Weights of a small GPT-style language model, trained from scratch on English Wikipedia: 348M tokens.
MLP neurons of a small language model. Each row is named by its layer, matrix (up: input weights) and neuron, and shows model dimensions 80-335. Each number is 128 + 32 x the weight over its row's rms, rounded and kept within 0 to 255. Numbers have three digits each.
After each neuron's rows, "fires on" lists the tokens most often at its 100 highest values on Wikipedia text that the model never trained on.

L6.up1490:112125157070148056093176165116164107099152111089075190131148150069142104094197087150176142150084108134160078118111163139132067112137125121064090111114042096187134126146158063142136132091196114088096086117133137112152101077159181144112120101112176133126113077075135099163106136163094162110146088136140111149102077142102187201152109167207112123135107094137058084194130088104162151073131135072231136104103148137148109112133104086165120131082107151087136131092079171111073147119111154139059109160132131158154114181113147106085179153133143133101094122072152186119169149079142169132093071113152158145160109154092128087125174122196143191099200127117108083123140057162102152170066116154144135080143078079120069113126086150179151180112057162126104149159136153115083178111120073
fires on: "s", "g", "'s", " from", " ("

L3.up1580:093120150132063152114175145166176178136106131087147127106084173075159163110141116142121126111114078105087114091128142132127099133123151188141101090108097187140092094146108107161129089108139086126098163160093151123135136095104171215160160111108161127119165097081105143109130110091129160094107166187046056127075121118152094145107152131085111104170141170154144111136101134082109086157172105130077154103060144114182191179087147078072123099140155126151144100139113101120125152072096084145129160175091074161134122168157129167115125143241147090115161159153152142119118075108097107126151179130167107171132054152078077129188125204117081112141136178223138084118129149120064111079146139154160191130166133128113214095130141063147142109140163133108092182133140125113101160135091100
fires on: " where", " with", " and", " who", " which"

L3.up340:151206129107194167186151082162129057144123155134169052130184141129152159152148106080090155102099148139144136111156138072057070108140129163148107205151115129098087181133066168073096147112123103172075169111138151140101093132127154178130132155156161135089112102123096070154135152144168118118181145146080116132190120163102106080132141154084176132160159109140129145095097189067194149087100112119157061133156176146167101139165157139198142051117123171176167134180180127133121107086083129143127138130129189104235104068140099153146107167125084081143114100154143085153076074105118131121088120110076128161131088151216159155128146152167134115126149110125151139089114145098127096091099172115112130106104122110108140136171129086106116110095126192100126072133173124091121156123098165
fires on: " of", " Sch", "ch", "ial", " leg"

L6.up388:152130166149077132131178095144074128105123133151139101099115161107103149134151146165108151132116156077159165151185137102076128107096100133092142108152102175101102132081166163181122120094094117069101133125198107181102146141107089102143165133119089182132122165081108182097128122122062102112137129146109096138118151099158130082141181113124242069089139174111056133138125118104162101106121152158168119093091076115150163185108103144109121126168120136145137150127151168163139145068136163088205142128161168155152044123111118048142110088081103142109054095120143097163141162150101120080102111109126104114112112171088106129130119126150221100099149117148122123087109100143070151132141107094133093118128103101115124105082064117139117111124173148084211111191120126155076189105098137
fires on: "er", " back", " that", " cor", " to", "em"

L3.up1556:171124127106105106116140059174091117108112194107113152069113098119070028110127103177129096065146192121091090146145205045120123145066151137098105084039124150128142147086113096127175094146143188139198125180133126132160114133144059115146160145066153117093136197141171091120086128092161160113103152076123155141099105116188127149135094126054113109125124112138109148171138104151177134149182136134096062149050108154090081135133107143075172151128146168137150142093169126146127138106142099164128110127135126154165154149149145160148142189145127139135176091112101145154143093121083128175175109114122162137061194118101121102142170132094088125148122092138089120199146118132218134164130163071139130125144195117136182148154127152094136070128153177120122101186071129186136127154172121
fires on: " to", " met", ":", "m"

L9.up1121:107037084095191082127144133152149111166117131068121092123157189149115157102105099115138096150212167103132128115176105127194092057083102157095140144134149138110140138088073154124100144184189123114062107123158156159102146155154135156109137111074129130163157114201139121175121133121093108135158140136155099150113182145085108147110155049089103106055127070105091095105126138203105062161092155164154080149153111153144064129180158110072127124118127178111100123092158165136124143185165050183120120167161131143143101112227114161083138105117147141167093100122187113108068142148115091070094106113174108079085138160125099170130109108125128143128078140135155181132162148098152131089146196126113139146097167119080125172132175108150102089126111124109075152087102104184193108233085134
fires on: ",", " is", " was", " b", " y"

L9.up85:063154081135164140140102133080147152070123150093086109138177063123110132083127143118130146117101136180163065121154116131086141130162148131157124123121136125072199149113129146081068079091114093172145129153095110100105130143159151148123139091092135194127142151098141087130128147122139165112092136116106147097123134154086128127129067108087155140154098086124123066126154124111082142083124092061129087099154113109138144179156110103135160131052093091138135068176124139082147130145093180127113109150133144164072122141122128116112168178165157119142134062127142116124136150135134093147061122126139151104188181116120124115156116168148094089120152140163127108068117128205099147118154077126147064126086138191100089147139146111160140107102112154117102078066086145120050068109198119
fires on: " ", " \"", "ock", " ("

L9.up396:095132119189081140054148131091117111113134220161152181115138132166115149128098140161137084116158084150123142110181108103120062135081128148131093162168172195117141150134054140070168134138139181109141107174124133146081129136123146186225073133143088125108165160075106089086127164103134139166144136092104125149110120133137144163138170168094108187185124108184174152116139144135174120126120143148138068114135071127160132135112110110128104154169139154047130154131236114165145152098118167121176123132130128082110118160186059128096105124111145167207143139118151151096105052146143185145143126159093169192096100106112167054157088154167120136114172124095145092076132152153132142129156169066155159104092184134095086121118139103127088079112120091115109134153128107145133084096106116
fires on: ",", " of", " the", " (", "ank", "0"

L6.up442:159101139143152100105103102106129154042095150113054130079098125140124117074120173206117081088143153173116144124175096191097133121121127180121129146160155029156116107137099145124139137161174120150179143131140141123149121080131089174124151121120176142167069148106160159169158125099147140177151119076093099150109152178189110076121144138093121111115143149164127135127126113198077108120093188113139162139171127164164123153136094142137100117100122104023125102133156147143140164159116155105114170134139173124066112116152159150148106099086166120144100108104137138143126143142159155188133127184116141075144133099117138124160153172161102163148119132086118114085151180176111151111140111135161180100130094104143138140060096146150147143119112168215100119138113175120211157122115127
fires on: ",", " and", ":", "\n\n", "n"

L6.up1696:147101111159085158127158177130158113130175143111107123086148126140065104118114121068058172096168093181023130086134114081084115073086095103091087057126127183130172185138110149174118163153078172117112152133105123139124125097117107150108075102167158081063120107085111100120173203128140141105110125134174110165159130116184145111166221179093117088103173114121124113129137106101115172150109157162126091182130117173093090196109108176120078168076149115139091125104174089162132177126109113180069094176103111138116184157133126139077128160089156130109062161091144101129169082150107161074110162115162163153071138071169116145155182127131119146151135137146130170121075102138115164139071112138157100143133121188120136139061124139133084114098142141116112157072119138135117139163126106
fires on: " to", " in", ".", " of"

L3.up362:134079132165146128089157180145137165179158160165102123133085141130129130108079119151218114127126131135104093143175129137172116114093119089107130145100122088116094189155132039094213103092156185150145142145089138130172113080116151155150143145078142145093085132118131111101089147129076132128111135135108068088142157150182140105111118124144150124191170184133121089120123091178129116128113174079185123116112137109131167073091107140141121111056184148106144184135103141186119170175127112153131112089115054168090095152124113105140154126154181141201063148138132131141102061092133113130141162122110123155077119151149103121186147121139118134135174151074119131106113120122163152203150138201143144142114139091068095173096110111143122161053110122115147182068112182130142140092187132
fires on: "ies", " (", "an", "ae", " from"

L9.up1269:102099156147085074183151160101124182086117174140102116079093063134090129161146146150182086079114143146112113169093074092145113125088136154131185147098132079161102104077157088206134110173162148115120098160100123162051082097136195081069186106107136195156137158164146134111118138111134107100151096110158116193126127108111073100113154139094117138154140169132097058138089055109160145107152149146171129139146178093154132076139153184076094082169122156117137117087128096102114089122124137145176129157104099108105032177090069149108132155156141109169145130119136150096159115120123168108106148119152150153123153127131128119114110129136141136120110108201131136168128157145146073094139117141117130123092109119097107084120076136138094145127125102190172155128063092089133109142103127
fires on: ",", " is", " (", ".", "\n\n"

L9.up1745:135140135083149154093114135143073144146181128103162132148156095128112114151155112097099081079111155172119164160139057151162143173115148188113167165123106126094166157187166165078099096076134065161073117071130139072140110143151117156146152107128128090084109090123196098127138126095132153099155116147135184125173119163089104147159137172135130100135110136132120073076150046158111154120103130112128133087113161176127158164169150123112065068147091170135158171111122078087121145094116090141173095082121110067153098153144125116116203102091096077125209121099099125118117141134140156107129177135124152120149126109094152103191204116099115154129097113125146191155160122185121131124181111120156076094193118055148183103110133193086188140118090106137147160148139131125161097117148127
fires on: "L", " re", " h", "E", " dist", "."

L6.up1132:138178160114118063131083151109094117124101097176160091096193114119100103091068099083142085093148144143145102136126153099171103051047179097112180103107133164113105111091113126102137122116147139101139138107154180136127088086152139158045099158157101157118121132039161120159173115104123116147132127171118199082107163127087066073122150137103126163103160170201129135089112107101150075132129106120085136124189152105098151175166093133139052075105192103162101164185109144090065156138102144102141113155109118149160088108140121173132129168131104146139159107125124109126115124141141103158107155108152096177128136116092084125119074093161109175117168115136166094094153146140203106128089151142093123165114096085169083092086131088127121098079076180139112159181146123143151110089054228
fires on: " ", " in", ":", " by", "v"

L9.up550:200147141151131137056054114175064107125125118135093063100168109118127095138122164139099149109207123097108101090092102115081088145156113112116133133138106127131099166130150159162178083129139120171166090054129179100147162140079146145157145153104139133082093168096148083166173095123162062144145162054147145174150172111158090139129117130095202154101127151167121150132166140063073170111106135150083123114169132160104094150186112158086149085093160130111066166119175161175119254142114097128065112129109110102071115121108141156175114075111144101136086117099108086108113150117110148143110122189109167162127111117121130143104153133141120154121142167130166138060085150116104126081100149087136120112135171093080153143161151118156133128130157108114201148149125146148129152125197077
fires on: ":", ".", "–", "$"

L6.up1248:147091195205172128062189073132112123148089086085167144191174174080141114113072133143103120107125123099111185144099121171171087117107144100153152102101096099104176122064139166175132168131130097146109112157120105070164078092101081147079118071121110093141104117103092127168158113137117158103119088183109135138081120144061119148147129103113124070191118186118131145118159140125092189180133109127120079123145178199129119159201110161102101133130137147084156176139133128111091152126126178126084162138091106169142091171161190142128167102164145137156213116134192153145133050143151122143162126163107063106162159082143163161071150164140094104116189147136136147128082135112120089135183128114176189166112150116101204113134114164162097105127141107154116199123075093127208128110153181
fires on: ".", " in", "u", "ur"

L6.up1535:147127119199147053118140121083147130151086136080122111145175148206136152140091152134192162172146077183103089135148145165127138155083156126045103133143131174117158110141108100145145163178147135109100073153158097115125093090102127124154136083096138125138136095165171124066109138119163140190108125125145156199160174111174097180109116106121076098146130130164168081146143127104085120079099122128142102047124124118107094153135191128139136118140168139137115105093129139141104138175154161139141080170082098126109179138108138135066135119139149161135125091151091127065136116110167123130136079100128175167112173043103174108156150163174115104111111137146109143128106135075130155143092114149168091148126120184157133208146132094092053119168145135124157202090159126066130158099081142
fires on: " in", " of", " and", " =", " –"

L9.up733:118121094111136079146098157142141068174150063155128103079105161116154116135135097116133114063121122126158133114045083091104078082125133147123128178160173164114087147114111091100117054146086075214113110129095110118158133101138105157160126152163123146143086095147121149172158163079108099103089109118098151090092155113127100116137111088095116080086147092193152153117118128121116115099114174158123134149128126086101098104178093129139154103092143107162096107170190154072162092132184053148135154146129099088127140134159047126158157139066132094181140133165148137119114069106100191083107106134128116126136124179127116186115129122148111109086123104143226116103132169114110132103110155151139148086134140098134140109136158126132141139103130114094150147058077139151193063103109117
fires on: " |", " is", " was", " be", " were"

L6.up825:188105140154116108168124130122145172160174129145152129162082143114102142060112156171120149179119163114092188166088120176093135168135117156098118143075130145151156136118160152101228073059055195170196145092121171126117177144124133221160116149124167114059161121125172139112149110090101123086189098117103168112094125106092142103097177154143134116111097099138132150154082125100136168142133107162121105096084109203117188179171134151098111107134116211156097100138114098134142115207109073093139138149165045112090106181143136213084142149155075205109156146100131114100107204138130143191089113133142071156121149161152138140119121150062116137142173122157142097119133193115132094098174163149119179131109085108098165129120156141128171155147188148147128131132094190117106147085155140
fires on: ";", ":", ")", " (", "—"

L6.up1065:167087106154129109162132174150163142169130122062115158142161168155106122120102117130143149104147147096106147120100122072147107092107151116144125159144217094172091107082173044137181187114141138050067062184125135131164149170139095107118147140086151168141101150085161115112179134170107136105131186128180141133157144140117131148102148165126119109155152116146133074138125082161212060146146090121098101127155107133126164107117101149095121103093173128084110150122090108143078168120109109139128113096184195173088143110115164184108149127132117075115124118152103219142155136159170196204063121130123180119124161157145188051223190115139150086117141154100172069180157128197125099139133135187100164111171110133110091096049122138162098137103099130097095136173101160142090168115077092
fires on: " ", "p", " \"", "ph", "m"

L6.up1078:171148130136202111091102101167148140143063144041150152164108133142122131173114104172198131139161159158093114081102121133129150160153165140123138146134162160124112180162143127070079164167130120158081148133186193204102130130109091134078120175076140088170157160108134101176178142123147188146086135122090138090124147113154141145170141164137132125118144115157118132099082114149091182173094104080067096112133201144145170135113160156120128137107143098179156140103174211072138120151117111098073146119177104151113077114149156140121162162157088120168143112202140110082092177089195239139079126092130113098132187089114089116136100174173113151107120118094141108127120163153138137088194136095092108135158104148114148087121111156191142175156161134122107110102138137089103156207058104
fires on: "h", "ish", "y", "sh", "osh"

L6.up1021:156160169121166066116129062081094109077086125152134127109123112162095160130140148157114120134153142134151078132111109116151115094161105127098167168136069159155107160109062155142170176204078131104143099147139095121138162070102146090066176109150115116094136148117108113162100104094160098077128147148154122155155146094104105118089086081138073121127077084097044124151147101093090134153135103102131122113153168118129161111180081107175176124090099108117068191099153152116128168146114128101165078127159163116102098102131111129092153151173151146128117107139140149131152171098154038110124148092118163094116131121151155172122072154134126121133119121141148104078119166148152115141090184123149143118108153206127156172157120161104081078101151144150175180167056090150093152123110088
fires on: " ", "er", " state", " city", "ent", " location"

L6.up469:187162157146106141100126131086130198155135076105103120129134111147183150087107059141166095131147127128188084159116208179166127164188142190144123152065085126055153110144143111173141098190115169115166171124111095128162128127139117133148148068115120147157177128117120148131140128144125102084180162082143102157099170145157082150131146178118146118135134091164106063114113129098101063123151117158091160169142122143149113171148087115136166127118120113116136106094161131121106091155114073119116153110129063118129176155194115108108221133115176119195192148135116139139097152023189156101048179181193138093157148152098105137128135176165081067162107121152167094104153127166120107104100122135122122158123136157106119073106168131084132116110089142128120148096113058111113102179160130
fires on: " \"", "-", " "

L6.up1573:164133122132140128108143132153125134103123098186159126107129106120106134075173135095066103131201085106118075076143084119149134145143084139108155123123112117084072144114125159123149142101134112160148148156127113165117143177145142083146172113168116091142142178166127111110148183145147063124166110121095108169129131144104114086087161074087140173174125124082146120145160212122065121109130091165136139142113131174148075109187118099064128140134099169179105130162120091097185198162123168109115144120105110162159165177184117134063125125093090145123147109118146107100208097164117129140190141139094185176102149097143109125123091121132175081116116147104103115129152185137111122121135122137167096172125138162135139159145157122134051175126065075108092140111093112147102190109110143
fires on: " and", ",", " or", " but"

L3.up425:130130135131133113121115114132132126121169101089051116099148190103154118140138064131101109118130155133194127120078150099165116140165081182196094091091136100097067073141107144163148110164108118129101174151175147128109118091144100202059117171150101075084126141158152112129160129148094188159123085150123143121147088164075121127111096106125145106127164165148118053165127147109082105175146131072096140144148179120030129035119102136136142073091144073134158164144143146148131090110120111134120126079119117105155112112111112145112131073147104067173154197154055073128112163044145101152116132137164140108198101159143171115093087152134069117160149124089139122084149120134138155172147168121191093123172117180144108135126137127156110090107137133147141088092167122132095151108151168
fires on: " a", " as", " date", " is"

L6.up519:095146192145151119112118138155104077143153102133121207139189134137081165187140157145142088120141141105127107095162080098160107099119150097108094137084095183150115117143137153138139129071169146147123131121025125116161138171119139108149112134121139109115095173114075102072112079113140138110154148058086187111149190082136174128188121134140096102121173119149128163163102157069152096151096153133132105166081134180129111141098093148155112160121156111083149114125076169091138149081133084074151179150136096168144138059114114130145123101123140172103179103136164158097191181173081128150082128135114084173151156159148089131062122092101167125148079139110121165106110149136170097045171119087084148080126112060175063073153099148125128104114118130089141109090120137060089112117127095
fires on: "\n", " |\n", "==", ",", ")\n"

L3.up974:150115209116072160119136098100156135113122150104192086131131141132130139071106113056109129127121111070112119110115081134138131139149153157132107167147112107175180150095110105099158091073140164153160131147109178110173109154142135062122165115121074179138082058173142157108214067151178155190156136204106137130138168141158095122077098128183128049120103127136150082195086175134142129121115121108119150108152166149175143132159119153117134170081175131138146160183106108129077121155153164145189128123121137125117119108160074144102169100123166102178073124123075097146084150113109167201151120124132129131163097100147175154147104088120103133136193086142137085136137126198113165167157122144150085101138129105167082060073085124115036140157087150083134188134097128151084124133072172
fires on: " (", " States", " United", " "

L6.up983:115179115144135081148136156130127133207183153147123044156158117095152159122133127089151079100156132096088136156111099126194094171123122117095196091073142151205124072098117106085129155092126082172145075140080152147103118104214157104125108124181154128080133127155185073182158140145154083190217109110092104132093121085153154138128088130074076135167105106162093124144180102124136151180170140147131176158100102150182087088151135083164126150169118119062123060158142099114176128079114141159168139082119099111192098217120129122123113085103147168129089127157131098077132148182117129070171085130093123117134132149096136128140170144090167094162146128148048125159066048121090134148108083167158138168133123170172146134112110162124060157142088125080136121098155143177140133157143125
fires on: " and", ".", " style", " but", "t", "vin"

L9.up1506:103178127120109125093140171153129113085049107144151064091106110086137089109112106118112124127190109107108147135090160123080100105097157133143130098143087115085134098154128115125107130118155090141174118121129199082102106155139135119121105090112125157184156132121178103171118097081180097149166098130193133130162131139165104127124132129112140094155161147153131150157167102122106126114141140175065196124135111105163088097124140209123084100089127120070095112087032095083151188066074142163150178045139156124102087176099071175110181109103160114133171127105107097172128122170080159141124120144196123145135214155144081139143090079188079130052128076136178122105105167131160146062076096162113095091088062144144116190183097149159102105089133145126118134128100141154189140158109114
fires on: " (", ",", ":", " called", "."

L6.up1530:125174177157150194084182128107162129161136178117075111092139163122108122141099142158092098187106085153100136102108185099139058118132122112050124140117117160151145090116188093169197118092120171156115154078046090118158042097151132042080105090127104170072086089074098121140125141135080168097146127138165161154119141129180175121119174143093106072139113192157099156168129161120084148077098123121139151109163130116098113103080133109070088139143137127143113171155168178097141079120151104115098172149056146176159110134109100096115060127119163131117127184158155152114119182132089099158078180131136099205146106096110085089072116099223088083125133127155123143106111091145139108138146133129108094078152113117060152127149134118167148131073124139129088117104148116109169154070109131
fires on: "\n", " and", " =\n\n", ","

L6.up446:128158158155126173180151047166106109206179119111152100140181144127173121093132106140116142093122157166120145126088164181096074128135120121115094142081152156053116132118131095149187172125128176140090138150120084055089109164144135173170116142051150151182122146162078117146128123160115132112132128125154141145126087096147146119092152130110120109160122127134129198159119134184165133148079136172076108092149111188135122152096110098166168147152134118173131165159154177102189111118153173132179146165112146112102129105155164118107138120152168085133114105136144077149150120122169141102138084154111170146134160129143109057122138117093158125141155112130087098180141135134146099097169154123119167178079125149118165159139141139094166119143185172163152145189094074181187109158140103
fires on: "-", ").", ".", "ia", " |"

L3.up917:179123148152138181145108114181139097137127143131152107083088095169136140115078092087156073104159133151088156103081157160103111138132103141138132111097178102112110181107131139141159162129168106134112212129182123154136106162097082181088170158139171148103145143151105095118159179097165131141116176138110147171188131101134194157124177135161120140128150118146099122151100109075094180114134132111109083130123189132063156112124120164100162056122106174081111180115106093169079110042114093133118136096177149111141114097093123141141084112131123130115115141129102078134151210133151156104110142113092183155125085127087184161104098145041087114154189162125198100113178088114112125135154116175098136117183129195098140071066124126115138192189139161157131124173098152091184173099062153
fires on: " Paulo", "P", "p", " Af", " Open", "m"

L9.up841:084122178144137167108134115153128196066151087091126162100151159086167104117158117136058083113155136140175080139051153199108083137114184145111112137099145118132075076129094130127139171145165084074132119140077127146088148126167136148102097096160153190195149188113135177120156120091095125135160149165126101057145170138135133133152108199080139099123189158126082123156096100116119108083109113119133118138041177070160129109126165164156118117111120158106082090130087132119106129152151118133141179118110161073123054137113142068119119134144154090102151131114120162144161171116100120134124201133121129140143143136174138165111104121155061089122184138159154143099161119144077135104164110170146117162108047119108154135103135135190031064088111083124111110119155115080156114095094067
fires on: ",", " |", "-", " de", " |\n", " ("

L6.up1766:155112132129075191091129124147130127160168123144151147101134086078120182096099184107091154115134091130053145111147131139102133097103128102097133140108148110176072112123114155085164129142151133131122181084100115167071105186102155129185129112098169128101156193074109125096182101074179139134149133147111095143180131128143144091115108083165203163158142116134143112140145076157206088157146098129117129091007141116163180194124120155123114094146105130144180103093144128094093148161112097185146129042169108159127107161093100127121101187034112155152154096069216081104115133193072098137129126123101127113102068163121117165123102137140133115102138137103106103178163148112107165079125159184136181125156128153128099073163120099144159106126157164139130160110061173095155157079081113
fires on: ",", ";", " by", ":"

L6.up1287:108178137122118134144139094134184142152116104152098129148159115050153139151150126185137107100106126089150176113060123141138150120135209091143101171121117101079169051157115097087120172118126117097089189083126106156078128184169113128114119072128112128120128135117139143139135169127188104156162148138121139118153181117150148218165157148138146109105160117127150149134131120114147133075164116151114108095142123147140083099078128139111165117145105113125174098120088175122119174086114083165127098088155184153074163134091150148125205086135140102083091162130131107170143136191137138140132090150129214127110159194142083130142100126084123138098125136150140163111068149044131076178139119164130124105151088103106205141129127099082106137117106135157195144101112170115057115142104124
fires on: " them", " it", "UR", " him", " FA"

L6.up1649:137056153170096155118080122140167123173183141169095078059124151138093182155120102132096096076129109181156173198099141127141077112128155127086181140157095076114082152181123146060110144118113166076134142114138146130107141102174057128110182098121117187164106137128194148128134122093092076158063145135169148094162138171060097061084094105118166143096071110119131092128119118104108169140118142094141086076171152121134125099142148175105135077142205133101115132191066142133105125164128171144111108088103161106178107112118121102118118158180165129143119161049076162115170157053140150155112130100086105161125107084104103176162148177169065135063142111175118144130105141116187092104078139120129156158162104066128088080155088076132160123152179157131127118132156114125100120159108112
fires on: "|", " in", " by", "ly", "ut"

L9.up1508:051171123115151132099121093101117149137097185119146093118141145103060097135113103133184151158124066129064188087117120148083024138094093092147113120071154092162133052125117106112168103078128119069119094153103099103100158186118146133114113103109149148120123142124090134130117062116120134118179164082080127111165194095081154155136154094044153097190184139137124144174173109171150092108116136115079136190128099129173143147109155128132096109165110161127138088133132153146113146116135126159154117077078143216144127136091073143178124174148186066164117166158131096083126129169133139090116092098153143163141121110148125148129146100173159132182027147107203101085115134145157103082163206129101138135086102172105130108154146141161104097149125126054129167122149161115159118136106097
fires on: ",", " to", " and"

L3.up1109:050146135116112158075150247159090166120105116154155178095106157128102097132104141129163140106124134128155122155104161132121099105125110143083119184156123153117154126152204143154155103154148129115111140149123054093119106134169171106096108083119074173083149130104161093109127095123121179149115101140138100152130120104176111118159186125082132159148165165156171139108114094190170106095191159101122136138134137149192096122097120184071142132147159152140062122091136149174140102137108093145127104115059112180116140180081112082164149160118168087142183172165124162127118096152093160122127153118165139114082084162088084147152153101183171083149106155092200083148174096087101081103119099140190121165191139194051172145105132066185121123171153135095078172158144117155109117114104107
fires on: " until", " which", " after", " who", "',"

L9.up932:141123096157116118150129089119119103082129120092157076131125110153116166145131152125093115139109156133119120140168078128107093127144142169095086099075140111122145114114109108127087169105058108192152151160102135097100091151144138145088141133135110112145173103114151132157104161117133124129168108134132152109121175091121072160133116146134133186124158081188079151097160156160162138144203141180122174070117177143175192148159077164133153164151081124099074147160201102141156159068113130182192117140164150171150151133170131165129125093205130140195133148085192103071146127088149098162102130216199198162099106179139121094165151150102124165116156120141039134124179119139117092129174105144170136111134142162115190139111140160185163090126096183118131203081137116136118138151132136
fires on: "i", "u", "r", " Li", "ie"

L9.up1218:122124112122119093132172138130131113186117180158136095103148136114082192131110114110172147109133108098158141156101153083101164099144111167150149111121059146075153130142142140102181137110152139165122155129085109127164140094111083126124165121162175103084151129175130146135098088178170113132168054087072170173170139105124066097143139123081127120134109128106138150206113053089077079109125132119057103193100144144114086141137096113139175119130178037086144135177057125160133182111151153102152158134040123140110094122028129120106116106121141153104145115142083150163144102074147168121085104104164055170127140112122098107105173117099141102104144138103181190175136163134139098165131135066225105128104088094111166193066142126123084138087091157173116118136101131101069126098143104
fires on: "born", " and", " to", ",", "n't"

L6.up974:072150146151142162108154135127096107101099111079143108147091140172124118211116106118144155131122130064099173131098115103155088153116125086180106158129128201187168137132176114111100126117094100197172053149122193156133086120110114118072151112149139074092172138115126183091152154115137085163178161177112074152124175173125125199167125094190162176121152144158129081189138097138088138174063128131148168166161145104095155132149145159145092109079172147074121153123129120097161090158117077174201173128106113214135154113156116107143190134149119148149087129139162168170146087105100137135156120145128120109060127155096097145093187113148109164101114178130129128086129155192104154123068122087076126180109141088086107092152138142120177098088102120133083102120156122106081127119103152
fires on: "2", " ", " down", " short", " in", " Jun"

L9.up678:140146098165080171165164162163122119135105122166117081162162152108111100176125138118164114039101139101098114131133192098156190140108191121145117098067126132143116129092189153178092144092154146138146135096102165124117100141099133080096154151143171139144147098111144129169049059098106070098147128145101159127106110148110171178189171131141121109165116141129142171164134095100135168053074211111162166184107160126130126123139104108114117115136106122143142131082130091059142114129099122177191113121103094130100141053078121175108153178183134106115150126085131125143137133139118081114137135118158197181130126112103129081160161066131118132084154189098148120098121122101147130114086101140095108074122126158077118108182131138159150037126108113083087091084055101077081068116136108
fires on: " ", " in", " a", " long", " |", " with"

L3.up1320:183109125160206157084121192108157085102115094042167179135132120165108171121157076108171118157138176150139109096171099151096108150158148192132139101089121088089216120121162144202135117105148163145188067175153119127062130041123113137137090131113125173121112146149109167133140109169137218137181080138131125101094138070129103169119111125126157082106146127194177103106155149085094141133163117081113171166129130147174142102146142133150152162117157096121110124118200174144107087125148107131081128126121120165156116098145086154117146111109126075088099148154141113142098166077138095158102114102132142080117071136119128133120071132090133129118143078126090197137183130084113179128121070079058144158132131092116158163137131175189110106150185143120130121137090137101169060085124118
fires on: " she", "ick", "add", "ki", " he", " She"

L6.up1648:151116151139134120131113161104118139109038197138064124115102118135132078133114128133135086111117083120064118094134130139108134094166154053118110122132194076150070097122126123151123096068156103108075114127079115119122122099117087161156099203091109179126109174203154157135088156071108101113120139102151126185135133145120097185098179109065166152141131111129152145100156115132072092113120162122093111131093143137118125113141121117076150082131135096120097119100147143078179126141114093121144130092139163129107120136118111147102150121083146149069128075128113110080141113138112182119106095104101184170125138091124120110093175091120171110133102091144141130132119226125100140083098116156135105077156115120049163073169115167125123120105115065203137080125127150100133176092124136
fires on: " or", ".", " and", ",", "ut", "ly"

L6.up770:153098126141133111158203109158121166048113166087103095146153095127133147105157116118171105133138177100134180105082136117093149144157131185128147149061098119082107039111104077150146133075102065156130176151135105118095099118104147108093187035162160113150091110105092134110131113128141136161098108178099095111112141125144186076123132140176146105148138112126175125154066132162138131090136099117190193140106126145123064077061152122061142182177101089145172174170178105117161111105119106157166159117168106146196083161116135171095164123126131121133117140101140089190117158160136123110105181109109126150139151150163122097191091130178177133090143116132163089162104173125153129130125165091113112169110116170135140147147182133134107151099112120146131115128121214085152124148111125
fires on: "ter", "/", "ve", "e", "A", "te"

L3.up615:164129131104117150125132064134129142080177180138133161174129112118119152078121061137123101104093172166121067118106123053141118111123116150111135106149052147139140120074074156101172151205090158151141111144118209089127184120129133083099128102104126091109096134138160128124169071124161142077185103132105128169119138089165080136145125152133123099100089090111148093169153116150135150135168082125126102130147172131124139127134151122152140121081204160152085134117112142082145144130108168150065185147109086131166105105177129143152113186151152114092106103136092132083139090148103124157146151123120110105106136091142104180178130129082135057126148153154119037071113146174178135220156164135196115087178142123087156118111041161134147156163112117153097108117084124104122082127135130
fires on: " ", "ity", " to"

L6.up1190:045153125104074092185087046123140173127121149110073121160128110122159139103132121104047121111199126175179161135120131059156096110086150157102122156172164142085080149156138102148146113115150143093148145110161051095152114117117090140075158142134133120126115154100124125128153114104091120076144132172177158103128145140124155140116163175140112167166082151112152123135117127109140068151067108173139135093101069130070096118141130200166154160105089118103171167131149184091137186102148160124112117067121103120159132136151119122104083164143138097157125110116097150117146118147133158117145124159172148107154145132109098084104145106097182154181098134112163129128141153177160118112125057066113170086108139102078171115140151119163142080125110146089104143143142143140113088159095072
fires on: ".", ").", "-", " Preceded", " re", " "